MLP neurons of a small language model. Each row is named by its layer, matrix (up: input weights; down: output weights) and neuron, and shows model dimensions 112-367. Each number is 500 + 40 x the weight over its row's rms, rounded and kept within 0 to 999. Numbers have three digits each.
After each neuron's rows, "raises" lists the tokens whose logits its output raises most directly, leaving later layers aside.

L6.up560:503519522511451542502406520439454521440498514500480489527541458561550485515518577516439482459523500477581627506407471513458551402448572465477561499451508487447565512483559515515431514466491472527495495520492525525485437511518444427489506438427546499522418557474502489527456572518444493563496471512426554568458495531473522472486442540529543511447465562509485466534490484551475449387444516499486543540464533464512513625548531548467564539483484447499437466584528485453508550512468506552466509482549451508466495445432520584490489477514507561457467542460458513461483424452532519425466469464502554509446567521478463491512457460507499533450508553421468527517547538439491535493507476539484487548507459442503498508459441510566552546517525497530460537484492567622528474487483507
L6.down560:503439498521532566492540481438519441524540487475480513511482537438508532493495531505531570474564433480474512492490554458422514530523457480515502517468504554465536482487572491501546581462500493508480519535560458462534471561489503399550542510525518562496504521502472533496430523575520504486488465470502483529511545455528525482483578504487523453526492488500454545471534510522487493489513518501539488490419409509484512502504548522457512486497473470536537563533481505525499499444543433523451505439484552522507617393492492481513501548506460528550481517517520502559469486456466477469436475555451453551373521534501460505502570494496508465494450580502484454518514459431546539438488446490490526568550534432456514540537492497578522459466492454567498439481453558542441569564456414
raises: "fully", "ful", "less", "ends", "able"

L6.up1540:604537531534534465488461458408466468479455474493479500515539512537519514495541487537487432460462578498435436479504466532508500420536469443530495557473509469399490462508520459536458449458507553452464510513526479496535420522541482557518493564519453522478539511543493340462533541395448538582455496497512557528504544544521465496406494500529489470536484463518518373428477525458509474474469462494461549463478469508447531488488525515522545485501493525461499506555497551417547403503523479522495491511523525485516438487524468494530501486469473498497477497487497511461534490502514435490548492590480552489597501495511569459458484564489515519575502559510447525540544521430478479502449515477575516524523463517576582498459546435482493486536509421424518455550464475444521501534479569
L6.down1540:499425474514521455470402451486511551518478461511515484508540491453530546505516486477567422481497537527471480414498428472515466489504479513482445507511575530427525502470575442458451574547488561440488535491507565559531428475535465513528460570533469481491468583502478440515512492407489389589410448484571439456519528533404503548437499585477440494486553513525503524531483584480496529425488452508467517526421549434492527481484503414527492537510495482458509494534430520407521488452473513498485447499456551439490520479428473531484535452497474529465470512480496515512495484510475463419459428550515475541486548487463523427465490465544539450494526455500434491556529490538463498544472447487543505457554509486511429493534476536484411513552541445487526537473545470489524500520493523
raises: ":\n", ":\n\n", ":", ".:", " titled"

L9.up1858:541507521507445577484527519545500492533462475483515498542458496504491510524513543416517505485508489501462489472462512532482465479528488497522488463523485547518479459447537406475493512532454399465562446528508539492530478378560546488466489586428505495505460458495547545488581497517463472522475461469461520510495453516537502475531470528519526462429496496469472491507515438440580500500420543492499525487545519480515504549470476496552466501496565503481555492506457518457452501448491469536490529517572439503503536536506529497531440551570544432474535476450451503478517474514427519490392497543557486479505511472470611459474519480454568511506499514472547482492441507505532465521486490423537507497539501441447497474542478569486470505463466521520477527524464493507468469558550483
L9.down1858:507585510486529510508557506500466567525504451517515450477477539530479510585486583477516512492531533544415457479471524490530492573541541491485493518484514498465451551485511421489467532509498476496513508501518502504527440439518516524483511457428482539456452487473494488509548493497525553425470450528509495472505557548516553408482474510543467523425449469505517459521488532478570553518495588447523448537593437507520521482468521500536462477498566569565481437493522511486507492511471401607520549527547538503528482534443462512532470471516533386542556427463513492457529532516473505549474544492549489424578483544462546504481519496532541504509517568441518544468509493526490412578508479397507452491571487511471438571491528504508515502457546504538360447511492545518502452555479508
raises: " der", " den", "ische", " German", "än"

L6.up1982:555501472495577465483483495485451470522549532447501546508503534534538513540548482536503400425561493538485494533502507428432375449455545481468442497445485535504517524459500494444513518508477452492535495417461504438553460447501397664452521467402493479510552510512566483516533414497536519524429552561450491424537526459406486497512504492495477532496414556520465531454491527524485492529479471552499548482420513485497474477470516487578488551531531543483522496478573484491522496509501493555479474494550545448478417529445497493554459599502551542482446504438523489453455528550522477575418542525500561451512464496439496473553497524503496494475449543502461445533499477441503531497484443560519539496572472527515537518409500576476505496499484460542545585516477488511516502483503445
L6.down1982:506493481500475511477437512488433416491521565454453493509439535471469507472527523426494481510502566511554441496490548493464455482504486495445537444494460544529529499426482451523560455514515516477526468547481450421506539515509476548410549531488446536518465432495520451425468486588549477474576450538526507552553498484487421529602452559497462556448450439574553498491516428504556509487507482473430509432511459514494446510485537449518521516569517506525497541503520490502465423444454526502385537467480590580528488487523488527531546476493504483505531485383484517457539613551549532539500566445539468474492508455493394552507443574531453537471485500519486428506563490428555489501492485512574552499512540503521523480483536450567545476555545459485477499523461488490399487517479513
raises: "ella", "na", "ida", " wife", "ita"

L9.up1356:517481526396510479548502527499409430532533509490492544498449498523512537470508522508514529492511510556468496400517475489510491428507563490515493501454504492501443474547514509524523461501617498453533556519475535489451545439547460572466492516530519557540575538476514549484448527559552493566488477497476460532441478482476477477498487501507577485537499424513465482532490521515516527508494502586477485487572550538441452478416521411532534573513405538477532532537478532534454502450432489552474498507498511512468557566477527522512507482478553540534472472471497500472457461441508456485492551557545475545521423503468569451482551481475500493499511511465482522525485466480513476540442488502573573495515467550454521504563529462504502503504483409528553473436481500549433419390509475
L9.down1356:510462434526384523450463548474529554454410430537522492501551439466563501532496454446494444490489502468499536433467474485422509459598521543494560497420422533505453531510475508467484529503472557589456444469468505474508544453526507541520552466493501556510494456569443552422453497559448493560513443460524508468544528529523474519525508511513449523547484470487467548467503503502466536527555511496533511453500512572518449499502548493524458498448561488476450487492568533568458486406523494545470496510536552480454448509497552445473460474536497466584512439490547528484437455431571468492480541510494483490553443522548485538446481517625466470508504512510582512552518444466542485490519535548508510508538485510528513525501490537554506550529529453489586465544464574559461504445456456
raises: " number", " second", "ds", " fourth", "self"

L9.up157:480444535540517473543508468573535479564564554534506515494487551502515529556521474508468469492517479516509479546533411481499493489429537628469487492537533480504478519489551490526451478546556454537457541473454494538527466457545521516471498574441565434467523527562489469527459488563496466506493544543540489512470540536483545547509504467536527519517485520540488444469539506496467524429458518478570490527526498504525463447489529502557625482464534527504542488556493505470514520449468467460483468504542461524474508519598510503506479525432435474487551493516467440524550457627493492461484484494470536463545396381463468438533519472507554532492522511568442555500440548484517535418577466533511532519539542500546536507476455475515563539485455471504427504530476511580521502425492468
L9.down157:434502583532449500511513522513469477504523567541501500461476549512478521514505535533441530573538448494522509487492424450525495495492429526519463441543543513466504517493493491540478530499530535519423531533454543518464444535487535585518571502500517534470486508510579476548472466492535480549525552529522567548508531508478459548463518431501558540502493553582523475447551570484499499464501573519479510572523492454454548482529497472602582499466576472577510503463483481467515454539493504462523513545513470414440496502591499491465450538487527505474532533455494469536541504532499459447462527474478536497513484507510419520544509468573464446536502493483519533579479509534546481466517499521628521442535447509508526521557530495517548530516431460460500469512519539529514501527487487
raises: " from", " between", "From", "from", " Between"

L9.up1201:508543477476519582519494488533468545569545392498511531465414565476480522537476558520529479535525463494492477574569460519431514488507444488496471482399518522512508531487496531557526485552550640523414568510488535419481536513482489437537441488434472522502491548511501512575532505448514508481527527440469529531455529506525499511433544461473519519457558538537466418458452499455493463500482446550454538514430567512544521525463472494575468601578509553575444536536446535508514477550503516523531482583535484502530534459456519500494577546540480524457452458544524460508506440503554530478500467500461470515439467530500509506544503429533499549531447515548539527459565471565439555409492491441487471438502484520478565451510483478568478480503511496457524414466504548471513497429475546
L9.down1201:516477474539598523552529436528498485530528518484503555469417511523491521514416474499506512428505451538507522488465504513519475507484512467464486540476519523539488474475515450531534544478527564525522479530532572479525457470483473508487528523453460412467567523471519515527494553486553517570480512527481537526464455525516559448413556468531540577550468513506485498518551513515452501587493491598539524563516576464562480495506592523515484547514555456479483471484466481491476532498484485541550492506514447494449482469499504506520473599517511497459545455494456559494525428508495502424472485519414475527338522512489457503477505463467480519535514491529497504477511542495527527415498541428534534502512451517510554519479447558487494481540495532505496501475495500523530484535521527
raises: " This", " The", " There", " When", " Since"

L9.up1806:449550523478466520558459503525525497531421500475495484498390472529460489452492520487392510407500503554485427453543510528506440519483566547464448485516487455552515483538443519518515522488495524485477517448525507519450480470514450473562554601505435509526536530457540499491512506472551518538519503541428459522478457547449436540432484483403444501467545560540441474503502488467509509466460552505557492453526492477536435427534450516499499563468395519538424453553534464499540506530563430514537500503533530539528512479473557500547528549477455564483497534508528534545413551481511485529523539533517503438483462460482470457550509464519478456482535464419495538529495520475486513493607469586537502467470521459489547488530493472452507501485563511529470434585478502472479476470462532
L9.down1806:499493508447520486501454548575509509473547500516558430498558538503534437467457536506481435472467548474544549492508505511580495489476489462389440532543422489533508546492543503529434513497560458489498522479428555511514549495544535480510561530510403523549482439456539501507449520557587525558472569610477447508472500540480469506448506464469499476434536495520488571475450467368480505531476448528436463492514500495510475509496487523633468555457487499475461429549454495468501497492559416514558485508543493547499469433512512475515515537515509494517504533526455517497550547488514503535464449519435503478517461517533497458522521492466530446494521532480457563468444566453515506451505606478488539454534489486454468554523461525484489505475579533458509451497527408452513469497533382
raises: "ize", "ise", "iate", "ulate", " why"

L9.up274:410526600404496463564510448527465480479494470523462559489474481486443497479487513419543467519470556511439473542441474499488475494518543547465518499501518503454476472524523520429522501459490504485470528420550561474460393446467440456541519445549485506506514450488500551477532496509527556499480537457508461497472546546533459469620531504571529526545426429499439514529494501475452480532581524542469521546487494438438456549510544554500526477482507511482520555511511512547426500551482532506491518442532476520578449467494456553447516485542503546529483503526532483462545486534498482498494537463529493477493545503500439490467560445463465522484488505540480522511513501513510465503510448555543454525475501545461440468431472492449535503495442480487483498497532539581478550501481516
L9.down274:442461508476553547492564497493474525476422465454522497567547534512507476484561518489458487613459510482548402527447484521527514456514444530502527535498471463485505467515537521487472503507508553466542494464469570480512510491547490506502514410567482491606487514481472496528459496491456490526489512479478483475524442500481529460537473495595472505461501530562541496458547507531465502478452550510477535484417470478464519537490439628500461492542527462507478508546483480502426557552446560452476475513530499540478464560486391535454612509484551445502508487497452525453475487573539468470483545604518495461541400494513482590497487444463564513506453532548485450470474574479550490530506508553490589512535585526559467462525526456473444491461489495465507538527460474492477549408537485
raises: " Road", " Street", " Lane", " street", " Highway"

L9.up386:510553573535428533463516508528544517465505488505513479441546499494462516488506530511413536491538453480512575517511480506573500461484568532488444500526475516526510486470482497512456551443488451471465465495449514449469480523457466534491597517480503489451462492499524492585438528503535490537530503513537483549488483521554517420461465532493537526537598526505504499423472505454538491559491505466470445465541452450543528481480494452503534465476539531462458499523517489511523441456507473458474438500404546532521478561462631549467509503487536458480472463509556549391382528492496553524480448495542488487534490482476537480470492517521556499478545430569496539490406463503466564550546421563468557499565563451522553506438492482483495506507455552496413531503428520567494442537478513
L9.down386:534467444539493454446444499542451461483492460437586480546497497537559528547515551510488475477539538540518505508522498463549592507475521497438450490503467552477536474558464421436507556564471512518538521426571516519466471452528565527490567484549542520469490460484491450480494480502608402511529476477469504450478522493510447496450505443515490505580448491456538473512567528447522493571517551500381501494511502535545489511435471520430520561525526532490530447528519473453529433572446497502463554475526542465485467490446530496561452599491520420503534497443495456521496447451504473526482534509494465503459471437429533543502528516499471506526476463477459463479452510489431501431463431587405476542538521468481583485511488523470474468554470526533494485559454569450473483410563480
raises: "i", "ii", "ei", "e", "ti"

L6.up1367:485564474488511544565509519477509570578499525539485557473477490511494473477447456499479420421559513544406541444514547546569521481536416519543482544497430436521440561455497523492490531524427494443436545489503550540508472462491525516456480440460477478466472479499468498464502489502435528461489497438526560495447581478417486502463505493384593547557464491487448497535462504480540460498558531469541524557506541544490535439477518513541527561437450516466492523506522533526569494458487505474549484463436501535588447561476454492529440437562542566472523513484471540486527532459554427438463531538515573525479428472433496500482503511485505464513487520589559502476535515507492525488431478429518534462503441459601484454473518551439491496550481492490511500550567542433483503520481494
L6.down1367:536537530518457516470576544552524573556482537501509503496528477478440505513480533428525502481563499508507456553546495499534483476572519543511499538454425591486539454521548503438526526523529491510463514517470564494451473535462484500507476516534501544484542479477502550525523449505483484396540453550559528521489484486468473500532437416563601458489522466498515469474498471462516501556517517448553484481498496509485475518609582441418474469505473505441483506539530478488454544514580465546512519453433484500558524486509468495539479459436441479493522499533445485475535499544467529425491507410466437541516531500572500523510486439523454494566565597494535492480573541506549460549451528537547532491557496492521416462477560504514519545429494444477524520420433480486463515472470457
raises: " weeks", " week", " seconds", " hours", " year"

L9.up343:502591492491506515508441447492452421499491556538493521508500479477420469556538522495440592431526482474532523563513527500507546571515507465483480428445488496499434527514485494428496537485497512484422465530522490469500554549481443545546488476483579523531426545378543543420479546467504525506551610514534487505509475493557532461550564579580452536536564565533476495506455523486505527500509481555519544502487548522543508536496465549524567522495520514506464537568524450486442474511518526492507475511478537481518547500515502497526468502449486458496525447455486501509511478485526464511447488496549566534397503414482508492591478523528507504493492541483448495496462511486520533505548498533528397477500546566529521523498502504529430583446479448541524524519494552522445461475481520
L9.down343:450577438559435507508483537547512437500523460452471481545558515465482526527527480462536547488490502457521480504511505452497544565512491537509504459451478503495467561552478498487502519458525500521472463498515454514492487546473499534470540430469501417483446452484569541469474500459542502488561484465562528496470486518564570573563501511560461536433566571460520502527484530481536541483448483552553531508548511530485572582522510528492479580542531513419452504510530410526460470427517540502558495497506521437474530450527500466528532450502561496510508483499500551519512509475553559553439492506462529514346482494471499524511492468525525551493511564512465439500526580466522538488547506476557450535462519507595476484511511458502406513457521431500528440513485487523491535472508504
raises: " Location", " (°", " sq", "Year", " Runs"

L9.up42:520525492437501519548491450417564573466566497530539544542516559510483515478536512464459517466505485513481511459492533581481571455471462512508498488507586455456451489528577495418461479549501482530491442443449579452529517464505571479433572423537481505475498492516520601537526510476505547505441591493535531540446520500501450493525446462471459493480637519565504649518506444494546478490464524411465491535450505468483552495501477485505458509491483528516522433525544516583464483551559526515508461502452523490451437494552529385426514426448467434497479475424505528490573523472482473503518462502550451526567499570541494578524509570499498545502499478453542520420488479495481472526501552486514492483476421526508498584503536460504482498534435482499559509477501513526537476445548474
L9.down42:536477475473550512497552511482471529524503479528553417528490480504468473449533399463519535490514478488521487463461471568515503423496501542490543526506539448472522556506516454454460442499456546524505493535483512518521563470494589492536529554510540511451506561510485508417534435488559454475506536461566411543418492473545501550492483548511497537527501557539512501473547535514505558455431575481472474483567553482465507552525488525582552389536511514514521481527524537501563531445460487501526483527478479523474450549458520528525462467494493569564520418395479467483503460487479432549467458540516485518543412564518488548565509460455522483499478577531517543546523537468490485479546416516535435551551522489555465534464501493471493529480615536423574489466443444485547464463465474
raises: " (", "°", " (\"", "[", " (°"